config.toml
n_layer = 25
qk_norm = false
bias = "all"
init = "normal"
lr_head = 0.00834
MLP neurons of a small language model. Each row is named by its layer, matrix (down: output weights) and neuron, and shows model dimensions 0-127. Each number is 500 + 25 x the weight over its row's rms, rounded and kept within 0 to 999. Numbers have three digits each.
A block is one neuron, or neurons of one layer that tend to fire together. After each block is what it responds to, as a language model described it from the Wikipedia text at the highest values.

L20.down32:470488508494447485507480533474523507501461484521495486491508527479490514489437520465509501531499436522462527519465516475491487488528511482505538478543473514517536528486494486475470533514465531518547489504500497493481527481522503478550547489518540533493476506505560471505479517508484533514480539477483481519531503481458511503498495515452476498459453497503480509500457525497492532548518
L20.down67:485467542480510481524434460507498497435511530502530465483510495522503523498475505502514527496491477511484512487505504504546528490506501463480509498493564498491511526494475539457468510491490440464488505441463554498513510510492528525527501483499494444482473501483518548540502497543500508485514522526502485506509508496514530498474499488507476476452510522489464478480518501470493527510537
L20.down179:506486480520490536509495513524508513484499530488473466494503473518501524496547492503524533489544504505493500519518491481493503507486528512508526567463477573453486481539485481552495509465452529484492484487462551504491493492524524516477509496471503457503503580532541508551531507507563525461532530485470521485531494518497471481462531528509478501525477456520519491509524531496468526532518
L20.down642:523452507506489464531498527506553459510501504508510435476506540531500509514476498498465517490480476474470494539467499532515542490489468496460473550455506496506527550511521480501489497511445486488430517478483525520539518510497477486457468508520482473520516480482532507523477514520500538467514544531476485502487509464486503511474509523504515519461519500459514479498533518483500485525527
Responds to: Table pipes, word-start fragments. Pipe characters in markdown table separator rows like |---|---| and header rows; also word-initial fragments of split words (NS-AIDs, del-ayed, disc-rimination).

L21.down226:524495515500508505514503494506557512482490527464483506519470503538468495474521459536498502491520521497470489493498511552496527515502511469535485558494504493551457551506519473479544548487460554502522469515491530449473512505497519476503490502500508513490506517462508492530495530529519513476554556552538492475448497470524500530483521483487476484541505466516493520511510525478462495517472
Responds to: Name joiners and modifiers. Fires on two groups: punctuation joining two proper names (the comma in Gretna, Virginia; slashes or hyphens in Djurgården/Älvsjö, Quevilly-Rouen), and modifiers like central, personal, political after in/the/of.

L13.down657:507517506513497505482490454490447497490522526491471523521486550506477492476531485457496498492519485512486462512470479532459511486487523450513524473521505517528524537514536529491531532506515487499501538559513510451504501519453495477471515462502474497494479533533510522509536495500467530509516518540537515500496525473490516484479478457483516548475478547503511487490485500508529480488483
L13.down853:493504541542513450501520514546521527479459524491513490473447493555469487479500506541502532508502472482521482501514539509510504509521508478511455482474523474496475470507536438476498564462492474487488498506516528446505498462490496459526503477493479475451485499525509543447500499511534530476508502531483507455508495506476494499544490515510497523522537538503512512474494500476472501498500
L13.down882:503512478511476482506522493497469448469509526535545495500493516523496549488495520452472486450450496492477496485489492490506504495493480470503480558463535563475507541488495490478513533470477458474486514476483474483499508525497487524503514458487521521499455522512522519517474527529510494513438502528498502499572517512495536525500538484446472502502522480482457496474504475465480518459492
L13.down897:509521508486460487563502469494520500463458496493477465468495524506525520477526492523473499466480464550498497545494492517481485538505528548549523521501494488494470546500486477529530532520500509466498453444514500479501486499567468484571479505522494519467485516494491484509462540501486506478471508504549540492494537493465469504464555515489501464492492499494477476550525507506507515489492
Responds to: Adjective endings and modifiers. Word pieces that complete an adjective, such as ural in Architectural or Cultural and tic in romantic, plus modifiers like Latin or Greek before a noun, and ^ in km^2.

L13.down599:498478480475513528477505490438506486488495515500535522519508457450496507505526489516532522513537478517496538478519482531487507478537456487528450527539456545494507489481462504515505470453538479554538499487511529515494550504546509457484472493524487502492509548490500485526474497504527535512493500480526527483521495484474528519533553495534505492495476508457507467527558483478443512520493
L13.down694:511514488486528477493513526458479514469542472498471475544532498544478494483522498467519457465480490541515532524504520512496483477469527457490487490499482505517493527470503476524455493511485551521502485476476482482495480521511466519491525481514491497431510477485526522485544526510540491488497515503518529495483529461511481536507541476518539475501486485542512535488526547540477505478450
L13.down938:483530483488480489565491518493526483485465474497498513525481466455469538475502546469477508517541506532510513507496493517443490457514482519545469467523491474521548537471467474501523502519475466516489454510505505499483517528489548529492521485478508515490482469530566513483487522522461487443493535480493506478495480462516499488506507502505446517470495487479486488538497478455509497519463
L13.down956:501524480474501564546497532520463517527506501523539479484525531460513481512462518524493452499523459535474525488493512539521505470538513502476465431467519490462500512481488512458465486489536536546506491470526519539484511487494497523509492508497468532495497499525512534509525506482455503491484515489529464525493483461494427481504516501478485496512506536495544493584492501521488511488532
Responds to: Table-cell name starts. First token of a proper noun or code beginning a table cell, list item or parenthetical, such as country/nationality names (Australian, BRA, Nigeria) and acronyms like ARIA.

L13.down47:520479507539520470516491517426500473488513500460473508503525522493487504479473515493481502472506520498469477508460503537508464525550471505503532506495481469514480524517489511492545537498459454456524485490503483515500493508517452549516508446514507547494481513516502525548503516502481498549499506470471526451474500479537511510500523504532501511477462458459494452501471552508511478514531
L13.down104:536533502512509490473502513469496499449517482495503514480479536536511515521512521480492502494479482469426519504505522524530487515482526489509476523484502542472498482516483531478527495547491443495502491488486556480475463494445460484540480511510547490448474491496506551438499513506507473491474496532486511518515486452502508483500494517521490495462499534510546499508528506511505521509530
L13.down421:535519529493510479500461513464529498494518483500519547476495494531515529535531512498495464499521509518512519505520505544548525500519535476520475535509476486464513490514509505477528509496495493510510443479475485517502509480464484473502490540528499518537478470518515544501515481486503516490485472477492512492553526484469472501528539490495499511450484506489493471532470449474532471533534
L13.down491:534514527509505520531510476504504541475517480492510506495522479567510522520514518463484486447499530506463516509504529513535458447528503501473467520493494511483514490514490498475517535516455510554504483482494542498503475449484512492475527464497492538561486533530453488450505520477517490514495472483500510489457529460498533514506455521498544535475434466446498488476522501518509500495501
Responds to: Word-opening subword fragments. Short first pieces of words split into several tokens, mostly pl- and ar- as in pl|us, pl|unges, ar|senic, ar|omatic; also mid-word pieces and "is" after a title.

L21.down392:506502510474542488491489521437494520468490499485489503462493468482472483486478508491520492532463531491482536486511482484519538475478520561469527509542535468461505487519460537503478512510453497494503496512481527492420484497517476506492556518442502521501548492514518493491489491483513504534491550527482503511502535468502476534493505498490518506487549544489514533461490543526486479493536
Responds to: Person roles and names. Tokens inside person descriptions, mainly occupation or role words after "a" or a nationality (footballer, politician, lecturer, served), plus mid-word pieces of foreign personal names in rosters and tables.

L20.down3:535497509468512515514527464505510477504505481522395504476455514477536464498504558522541508511532484478513508507514533476497494481484497517494513507492479489486526517519541479485503552564466504504491438497525513496494515510512491509492509487546489473543503466494482520540503494461469539499482481515498491522496463514472490516521496483465543523523488484527500475515459497491519557490498
L20.down676:564516495507507496475569454511525518492461508485509479463478500508494491483509529492493479512495488493544507521475488514499496521531511503473501436544500508517525543502418470564472500502538512459499450536499514560462480486484502473490502500522476500482499548523565530489492502487504480471487465506489545510545464498517496501498473504508483499495457532515481505492553502487515529472515
L20.down853:496546528462475519532493489484483497534497511503499469536489499513533528501484527442511506496505494467496525520472500488510512483492506518479528550444476495527522519480516479477461523556503472501514474489542500527547494531478532452510484521530559519500534515475519511454505504518531486497472467455494509495506475527452505476518523520506485463453551524510458502505485525521492498464559
L20.down997:516490479512523532516543475474552497527483500489477549504477530532480549502519523518484528514486525461538511501489523467500507497462483537500558484513507509500551486458483415529488544510500547519466494512538553484497531521485497499464518523509514515498521504454484502472502469462499539487496506492469485487463488484493516505514500507492501527511526539526480456499522515488474494504492
Responds to: Number-internal separators. Separators inside numbers, mostly thousands commas after a leading digit (1,508; 4,520), also decimal points, score/time dashes and colons.

L20.down282:504527521504485462487468511528522521480497497528553503498533529473510471584513497531477498490491544505530506485489475515486504476529537522495477471459514513477522513499516513486507488538451492522505506397495485507505453519499498507485469466468482474489507533505482458488520520492509452478489476461494501488465495538508519471514499534506467545479521502495503468488494479493490494464489
L20.down669:481540498473520526522518498520524475483525475507539511456449539467478534502513475494481486505464495519498474487437494521494523489501526497451536511517510518529501482509520487495521476476527502488478528413477497487507506517488553500528507506464478527545535539483510491554466520516504542502479515496502490510493509478519523504477436506474500495489461470475467480471493481491505453539474
L20.down804:498469461495476535480476509479540514505488479524563511503480499508481520544506501531516495514460483487492488500506522502479502547504478483505506474534491473504516544477510500448547482482496461494509537483476485532545457535504486479497488513458502515472552509471487549518501524519513519503489508526557443502488510463522472532463508509448494498513522504494487497505479491440518463535530
L20.down923:511508500525498526503496523472526487463438474537494550462504529505493529523515487541509509521459528495489521495455481502468548453495515527480467513512470491488483542508494502542509471500473494507515492415511486524450436459481451518503503495493483497499508501518504509506469512446505478502485513497492485522528484534501500451544478478474487511525491498506479543491494471510538523497506
Responds to: Structured data delimiters. Separators and punctuation in tables, tracklists and infobox lines, such as the | after a number in a score table, or the newline before the next numbered track.

L21.down684:493515537512518545465510480493463520543531534507542474478532509501496524538508506481512495505543462503462490538496523511518506505536500488480503511526512509487516493523457546479474498483489463489546500474476541472507502510518475495449459484483535536473484496488538506517442445486503513505479496489506490463469504473507552569510490468548497474466489537489500469496519450503466427513482
Responds to: Sports stats and sides. Sports statistics (table separators after goal counts, "in" within "9 wins in 12 games", "win"), plus direction or side nouns after "the" (rear, port, left, southeast).

L21.down348:482481504475555534478518489486515492513446563470503509495501514481500495458510495488473493506549492501511521534489514487502505512484522518582537452492498476523459478502503504519469468531485495500505534486490475552483494502484507480445515494505508453511495487463489514431542521541454502550516496513474509510507536509505531550474524533456530568498542488502548492519497516498521495495526
Responds to: Word-internal fragments, tables. Fires on early or middle subword pieces of split words, often in infobox or table lines (Conf-lic-ts, Dis-est-ablished, H-ip-Hop), plus table dashes and stray " a".

L21.down930:497462495473458480488460481519531499515539498481541481512522492467508436491501448460503510497489474508518496474471456515513472496533514487498494526488513492513504519502524436504511532498484510474522506490491553488486463524484515492459502496458494483505533505486497468492555479514513446518551508546539545504500528455492527560521489527469509508466496516531478487455520547507530515526480
Responds to: Section-heading starts, clause punctuation. First word-piece of Wikipedia section headings right after ==, such as D(iscography), Early, Rel(ease), and clause-ending commas, periods, was.

L20.down55:517499518532464482503485501509517479492522501492527519505495509519479516524485460460494510525505550503456481493499516482532479553523470469506505532493533459486541486551490489480493521496484486492546490515502537527532496502472453490473518543450483486481518490463575488491427535517443512502479530511464473496453522506519479516517514465500516469535505476485495491521489502496507523479509
L20.down295:494518472501477531534518493527551488487503518450497506504497492514528491501509489515468474465477484470509529498492483524475491529492525538462493493505529521513487532519497513458463492509534481468482493568508535520456488513495489516503479487503489493520515512479469484495525516487503507506497476535486504519513509470535508507494490504499472555563516500512537455498485512458502523516483
L20.down381:467504486477504484531483492513495569469528482520462558484469470547498469497517483508516481504512528462481477515494479531482491522477507495485486501499500457478488480507514471453483503506478484492478492472491495504483536503486478520451508491464477472503557490520520537537474494492482526475491515492466503532535491539477544504534500465525526529537547524534511467445534500479512566508504
L20.down909:510518532483505496522533491512491471508480496511500544494464501536496502463543448505502506541503509485497495562485524567510527479513489504530473502499487439459474440508491510503437516487507471484481441491516462523494493543502503521507452480515485539543485483461519510525508483462481523476518480500503447512494482485502517484452546558490549500495489491501463509496511497477479476527503
Responds to: Light verbs before objects. Transitive or light verbs that open a verb-object phrase, after a subject, who or to, e.g. took control, take place, gained, granted, made; weaker on numbers starting table rows.

L13.down296:514485477498520457497514498470521487475481520529510541516479476515492513514454526545491503473508476536459463514480535521494450454485514496498496503463504528536499524509514470492465488527522478562473501485517524512513502443508460556468530500519475500473518482479527504469507503496472459506521493479493493500536500528512564472511522536498526493475530501530476498467476499504527497503453
L13.down562:526505446541523464497534472492506479472487528494511475506472468536503492473513504526496522502510508472511494511521459511523542530512500565492504445467484519476468526492497474512522495502537463507551485510482451541502484467483515497477511488522464534478490439444528498492501525469511479466521506497537461507518513524483570538510503491442533528475490460493490482494530493535534474447516
L13.down570:468520519511504466509510508512474494501535467509504496492488532506565504499507493468480505484521492486480502492470506495521531493490472503506504546526507536460480470486497462497482487497534487526488488444530509485512462524492492510488485460509485489506494510494470506529525506489509511538517501486513505484489480481480511479495554507495520480475472482504531466476522534527515472523482
L13.down616:497527486493527508501451525472475473519493491505475493483522474513511510517497477493500494453519502484526503495486487544474507490490494469498489491502467484502505506433503481479500490543473481532525493527485483501457546493509512486490467501499545520498515489447493503517516480530490519519495505489460507484469491486496500497520443443515544494501441490524564495474502528507549549479516
Responds to: High and low. Mainly the adjectives high and low before a noun or hyphen (low bunkers, high ductility, high school, United Nations High Commissioner); weaker on numbers and word starts in tables and lists.

L13.down394:489513492483490538490506492436514532530461472511507505485540497484484497510437488494492525478514467501504508500496507489516469462508497506541538428496472498499468467518514473479518483491449484497513489514482446524476475563525521491493501508501505549518494477520484502523537522510501519495527582501495521495513472488511518517502542506527466479514561535518477506528472487495490507525561
L13.down573:531516505519525544486522478534519482524507469509503469572456510476496515452527502515502534494483499523494544483487499498493530507526525518485522491423496523470491509499520476461498478479565500504473512489475494518525491477503498458508500537507462505515499518478535533471501511416478500499463519478493535526488462525510515525499503525483505501493515481512483472480551507510462519457476
L13.down907:487494500518511516536515526477488470480457482502514509497510511490479515526470510523499464472482502474467522460510495474483562504478490489467469475541468511463470499507492518442534446519464510477499486503523512530525517511546454462525498438480527502529520507487550537471472497526501486513522495544470460514489472513514493508533544509516520491492531501517498457503545499512482497482445
L13.down909:476507452503505485517443551486481516525518490504557539516481459480486485529513496520546448481479568506525506509498484480498509509512495527529534514497517524521461488515496493501499523448505483493457486519456480511496480478515544449498491514486497552506511482529512533502496453492506527561526528482490510473508531525532481476521496465491472503524513508483508471483480478485509506483499
Responds to: Name-completing numbers. Numbers or final words that complete a proper name, such as Ward 3, Highway 10, Submarine Group 10, Route 185, Ballymena South, Technical University.

L20.down214:464541547513507503458520482479472498524478478502501496486494491461486524485532482494462573495498518507471518518481528505487492509520503504492482541501497515475456506507471532470505485513476483532548480513494522466500517553527457524479475492506490523487465475507515524504464465497473537459478526520508481512523521489535498536445521515490524489469479573501551456509487461485551511479505
L20.down431:453489524515516531531460496505475496526528525503512436490494519540513522516493485546503447504525478502476504485499520452536532480542496492495501468478457493497448527460521485515468470520516473488554496516517484522485571502476545484468486505495500509522529523468502491471457501544502508516515487527483481510528484499472521521524492518509492508488520515539515496471472547460436494496562
L20.down877:515488527460561456467512482498490489498514518519489509468490495495495491475503460464539544513511494479502496537477455498476503475488482499513559486480534479523486518527501496448480491466520462491509511559467540510445532517474497578471499537517505543477519486488476543509455490485473528481487486470532505539512511476481506485511522462483476536522510531480486506536504483496519522542504
L20.down912:519508553472543542496528499506482479529481511496501517541488494512505505483521536535480527501486507482510470470470490508528530503528489523521489465476499527495467517494529462502496498527539514497481494515494483510496520497477475495471503526495548482505511538533472492480501481495518517516494460575487507538541490535491473453580496488495483494443485486535500472445494493514500438501494
Responds to: Separator before next name. Separators (and, commas, pipes, colons, &) just before a new proper name in lists or tables of people or places, e.g. "Zhang Jike and", "HUN |", "Slisz,".

L21.down656:567471537481480481515482462533515488478525477537520456488536531524481525463477494498529476512443485543524491461547493515478544466478478462505520488481549495465494494504486490544537462486478490496507485464537513463498481499482481500532509505517530513512533494541534523493474514497487494475521503491528530520522498459495481504495483533484475496480465506506495489553497518487522454480453
Responds to: Clause-opening words. Function words or word pieces that open a new sentence or clause, often before a noun phrase, such as A, At, For, that, and -ing.

L21.down264:479487490552491508506517486492515512508471467517461500486515460516435526495535538506474505516526487501483491521483525504512479484507527486490473495480525501488526469496468532509425488507492480476541465640513508515509507506532448518518442531499486529497474464513559509490472539470519486461522499502526487464475516508489480513510527513521487508517536496483517529513517457476493494515521
Responds to: Clause-continuing function words. Connectives and prepositions (and, on, of, in, served) that continue a sentence after a completed phrase or comma, plus the slash separators in footballer career-statistics lines.

L13.down143:495546443503517499484506470474523485473501470494496538512498509476503460536497493478454505485484505518477536500514465492526525472481553478537525490486487475528491523473562523499475519539509502487485454484466476513502540524526517493512464509549465485493498480477495497496504517556490524511509512489452487492490576464493525512518494459480495501533513472506494488496513487487529499486512
L13.down585:482524477519506488521544514488527436479492520504482550441518503510491495521534456510512505455489499495514517466503504523483524537503521514501490470473527477494508512504507477491524553471519495535464494525544534537500525544529517537503481461518500508493493466459462477483508500513490516472492503518432485510471551534483458486479513444493525495486520517507482472487509519497542497527464
L13.down685:506513508511492515489551547471493517495506532479482516489517474481476501504497489493477493462526494518523530514512480515540479463475487522517497519459519471455492486476493523516526484462524527524505440515476460495501497546503518497537537462536517544512483450518504516496519520507475503506501520496498493462466502503515457520542536510458539505522536459466466466556529516472527492534495
L13.down928:535515514461469462528529502512500495494465520468495482481470483502553511521504507505493492512529465508486526526471488524459485491530480488501494473519456537521505471489467563522495500481539522503497464488522525478506466496514485514518527498572498562467497467522563492530526518509503482493484517486543496458521501480537526474496516481503493489495468540524525511542474524454512466472462
Responds to: Verbs and table pipes. Verbs after a subject, to, or did not, often sports outcomes (runs, win, earned, receive); also pipe separators in Wikipedia tables.

L13.down289:507541471488488520496465509496504506518514465497508497519503471512494515502478484521512524532534523513501531474505505486439525466479471470467481463502520518472505508506506525455505544496513501511451460507472542541499514537516493474481529516494552476453503491431545573510464481513497498531513492546493517483542465469501488496508476495512515468460497553517469474489503506501521529493503
L13.down410:484568510531492512493486505494491520542499513511524495464482487520459460492458480452518548520549483490501495528518501493467507451482479508490501485502498543525525484509536470483518453494482488516481527476494501499491539507516490464541523471476480489511515465524511524526510504527490559490538478469553524505534516471495575500539473504489518501480524516515493476569492476501548504493549
L13.down563:500519493486482499483533511580463477491459592507527467469498534485484501461425502482490491507544477530488507515465426480490493501503525507512496490495494532498501516508560487486456466517514444485512482504516495511497531496497489483519536487533476518479488509505541520502530512506546493523485469479472531505518491484491499477498505503523507484492517499491469516460532493517487479491535
L13.down682:529481493501487505501506526508502473512540487499520466489482495505536497513551480501524502518529478524518497487481490493516504492488510502532481515499501514539514439531500517523493492487498476524496526524494508543495512551468539500496515491506440469502492502482512469496556472501459458462453466513530510496537532531504501478517511542459517474478477493547480523508506502518473493470500
Responds to: Biography role descriptors. Words opening biographical articles or sections, mainly occupation nouns and "born" after a nationality or parenthesis, e.g. politician, footballer, born, plus section titles like Early life.

L20.down105:467440495482482523512506516496472480488506483511508508495494486539489462520519477474524472483517525552565495489469470488493485496503514487491482490493501470457507507497479513495539497493507469529489494482520489517531519531517453502493529474523482503472492538511499483498466459458505486532500482523485493541491546486498484489493525501530502494535501500502499545476478508494520482532495
L20.down324:522537478499472446517502527564506532520540513486513523485491517511481490478467455487510502485523455576484530495521517533492500480518485501515530510509537442513453465505559516497472497491478509469516523519463488506492488502482526497535476494510511551451501522498521489478494519488485478462487491541471453488488524485470464518508502509491513532483506496437491479550525494458498505508491
L20.down608:507533496485477499544528492482471526510499502522524494495482459531454508501480464484498481454452511465462491446488498522515535469515513517507469447527518527460448497509481489549459449526499474522525481464492504498530529551514451512552516560469509491498531461498483467496494506554499515504510509520482536523528508464507496528514498535450482511491507445510449530473481515536475523519514
L20.down711:490513497463459439530547512484484476507471475491528470499522498523496493441490482512491520511451474487520505469478465555480516484508470475503517466534515503469463492553458506494436493496467518531512496453557488504507490515518505519491514496533508476538522440552494484519513494491483518515504468511507525508502505522532501511510464544512523475466547529497478446469501493504514487518491
Responds to: Occupation/category head nouns. Head nouns that finish a short descriptor after a nationality, article or number, mostly occupations in biography lists and openings (politician, footballer, judge), also units and counted nouns (km, appearances, yards).

L21.down58:475483543454435511492537489530463517479534515499479490494476508491470495482511501488505521509491488485502522505506502495485488507509487472523489485463484520478503502486522500492509549537542493466510479508496534524490501493517512514512467548518510478483496510460497551510509477436457535501513481519486517540496478510491476488454500530490483504521490513493461476550504502480488486500557
Responds to: Name-completing pieces. Short pieces finishing a proper name or label, mostly numbers after months or labels, like March 24, Act 3, GMM 25, and middle CJK characters in names.

L20.down600:524481488486525474526477503497482501511502520489531519523513523522475490516525533549469472474491508482500468510498520491495545484486464477497539502471514497487449495536502453467454543517483494464474477450535487498503464475521483496545477496497470458547472488529493466459491498522509501452476526503471536450485448523548503495503480524516488510516494444556508476448521478487501493496466
L20.down653:531549506459558486529527469484509462546569470492493483502558468459492471492489444499524496462482469524505555493513501488480525496513490490519500517484480475498475498512497494542451503517480482503526473460519477529484423489474510487492526455472496486498506501493524539508529481523488478482450472476452487524546517512512489499525479481503521498477525485514476486554513527530448470495564
L20.down760:493477509458490464489537486499533474453523460518473519534546514475542455494472492482487505486512503555509534501472475438500503498494495483516517517482507482494521544523454524470546525524471543504509509478456548508431514519528505513501523490507513478450538517506495502503500446502490479471487524519468494495494513535539464519523502483474512492521453538509513524498472470515481505467443
L20.down767:539545525505480515484517528504535577498483445504441476525492520495493492511501470492497507503517474519455465529461474479522491498470468497506487549533490519511483517484505478506461504532470496493518537483440483450495477580518482492496498516533504477481527491502477507495557515506498494460495493480482499459518491511534471500533503530544520535525497508458498503493507510529513487499509
Responds to: Surname first pieces. The first word-piece of a surname right after a given name, in lists, tables and articles, such as Kra(us), Bar(radell), Sin(clair); sometimes a word's first piece.

L13.down531:539513495454509524530490493493501515507501505525489504504518472493489492468454517533545563526517512514490491499569521516490442503485520510496525498482541457476511517473454508507494509514485511511475513502497502450529479520465563470503491525503503519512501498518532501514518496546487477512525514520507475485558479481491485553480525475462517505560498451504530498492484522450469522519490
L13.down688:507439475518503495504529487536507459498525508499514495505528543534513508502456496484546489506493539509494493533504508519470491472506426434525501488482528537527544514518540531482516554488446481514512454476487553500501468512496519502472528489490467451513537426511495487513454479527493537501481475494528506535481482466516480507486476473487488486484515522490525486454511501513485461532484
L13.down944:490492499506499500566535497482533500457547472482530462513517530505485452491493496506505547510538509479413503510564504516559486508489553500491497512466584473489519474529489512498510467460483502500509522501493496512482504491472465491470504494495444520505462495529492430489490507495504511503465509515520455513512494529499502553448524491482538453525491515532479500470493459486484478508529
L13.down1016:501455503510484508529507536461497493486492512483445521493482523521509490525479542542488533491520542531507490500483517489542488516482505475521486509505520503516469484473520502455552502512469468515486539531535528463482507499482533465491551496476491487459518473439488513478515455553549479488496504502526484469510503516451471479515489458506460488482485510483474508482540518482520506484472
Responds to: Segment-initial tokens. First token right after a boundary: a paragraph-opening A, a word after an opening quote or parenthesis, table-cell initials, or clause-opening who or that.

L20.down112:552467532480515488529532461519468473463481521484457509477523516493519544493506448483479493517542522489543493539481537489496507482488498512512574495461537508505539501492458476522504547509516506499475541445513502474538521473470487481524504491487501516446472487479484495495495511524501464511465506521533522536531513538518497509481484457515540535491503477453520525474504516488455466492510
L20.down149:458452512576564495485503510484499485455498459510484501549514483501509462499485545509480507481480533474463487514494472500492517468545488512520511500503515484512487527489504495441515486512496514500528456507525502495460484503542484490480528489510466479514508512515474508520471517486456501438544461496506514516508464487481469448499526516448489495493492476526526482518448497480484470483501
L20.down582:487481490541541488501501477503499501505518487476496513506520464483534482546473501465477508457502505495508509495482498503525543483464476517552514529489529498459516516509511479484518488501468472468485473493482474490488502493520469461476445493496530511493511486480492510512462530495465520482486533526501465544511499493524500500530520488493484494507494478536440495490486459535484518519495
L20.down994:477488503517543467471488474467497466510495465422505537468482493484508511488488510477528579551466462507510523496480509508501487502520499536472458500504503478501529518477497516532500488536513488509512482485475514513489449529502529504488509478506493533508491474501510524498472522520475516477491529532531501535494489478476530512511517527508469485498482511549478466487427508473490462487515
Responds to: Starts of multi-token units. First pieces of words or phrases the model must finish: " as" in "as well as", "as opposed to"; hyphens in number-unit compounds like 20-minute; word-initial fragments like Re(view), el(der), Al(bums).

L21.down338:485474508477492501463514489498502483508494474528474497498500526504515446520486468491517521469538497550487508470537522480491499466496462534487502496499482499514504490503515506505484477507562467506467568452512482472499454537490554480487502488507503441535524518549534495548558484464497536481500467472529463503483505501532533495517461496456492482539503515518521535482473513542515467488465
Responds to: Table header separators. Pipe separators between column names in Wikipedia table header rows (| Ward | % |), the ( in Chart (2007), section-heading starts, and occasional prose the/summer.

L13.down122:509477520512478468531476504545534506521530455507491487488481514513494468538536519474543481505474541496497482485483527463505527573512505485490486505496513517497516507528480516488493482469505507538481492466460505471504488521512518456550501517558496495518548497473478554499481516538499498484544467470527453461512502526503485515489540523505530482495493502481547517505459509522474449563469
L13.down358:473511512526538554547518534507484499503478515490516503473541491466474503508557510529474472474510519499506476521510480529501502471500495478533467521438530497484448471470503508498499494536524509532499491539486529525487489527490511486485480505508485583429530446517491502519554483488498437494494516528525475457498500487545471533461498512455503472503517503550500470520443476475450499500522
L13.down390:476506513537474462466523471458489545550457492497502467488512492505457493500511451485493494525526494468497491519479477484530484467506484514502497482515558518489499448491477487503506478511511502526505551472539474477483480487522450474499532508489496533496559490510506467592534543481499478534512495496492536498478514540480514495477513513504504510477490537503461524525486526492520521465491
L13.down787:492513526504478479518490494554499546559489485486509501502477477509441511490523501476447496485513518515530518469495484526492523499501515532523501516475482469471527495477508488508535459511529473475531541540496489511474515453499512489500476452527476553483496505518479498505520487484488494509570456491536509489482436482449456473510486520491507496490524504501528551473486526500500525502500
Responds to: Connectors inside proper names. Connecting words such as of, and, /, & inside multi-word proper names and titles, as in Department of Defense, Culture and Education Award.

L20.down169:494486516498493493457490511467522472497500501470474515446512486475499490521483455467530518503503523480515496486485567511519445459494499452502480494499508506500483490485502536513516494501516509530540469521468509480464539449543499460544505520514495481483487484518520497411529496525464533501491505482474446532513510501511452459473523498483522502500518532482517551504486537503508488491505
L20.down666:494467477508476503519488499471542499493527503515491455493482530512539528504477476515518510508526477510554475462520477486507515529463454469535470524464507513498479499468503504504489502476511506522570468529441474498518484495502484502536500529518526460503471518478526511484517554523513491450533429466532511509541507470481480492542535483489517492487543484501503489509476541432488514468422
L20.down755:535507487497461488506517457493522462519519482479483464536498481523489457497508506515563484463548473514518467523546466528529445479485525484516506538471509473469495538499476466504506531456501544534514496532470545491506477523558499460560507494479516504479458533485498545469490510521466525481523528533514548504484499492497463518468534505491542480520557525502490514537497484534483496537528
L20.down774:472513492463461548500500514482430485536510550486495504520513522512507538443495532477517467508498499517485503515495490505524479529508504452478522514492462503505510468488494513455456520496534503485506490569486513490521518526466522545516519535493556506491499475483486487517483529490470526522477502470483487498529520500469533488506513510491512507483511495512468498523489513488556501491527
Responds to: Identifier numbers after labels. Numbers that complete a named label or designation, such as Route 11, No. 20, Game 7, number 35, and score or table numbers; also scattered word endings.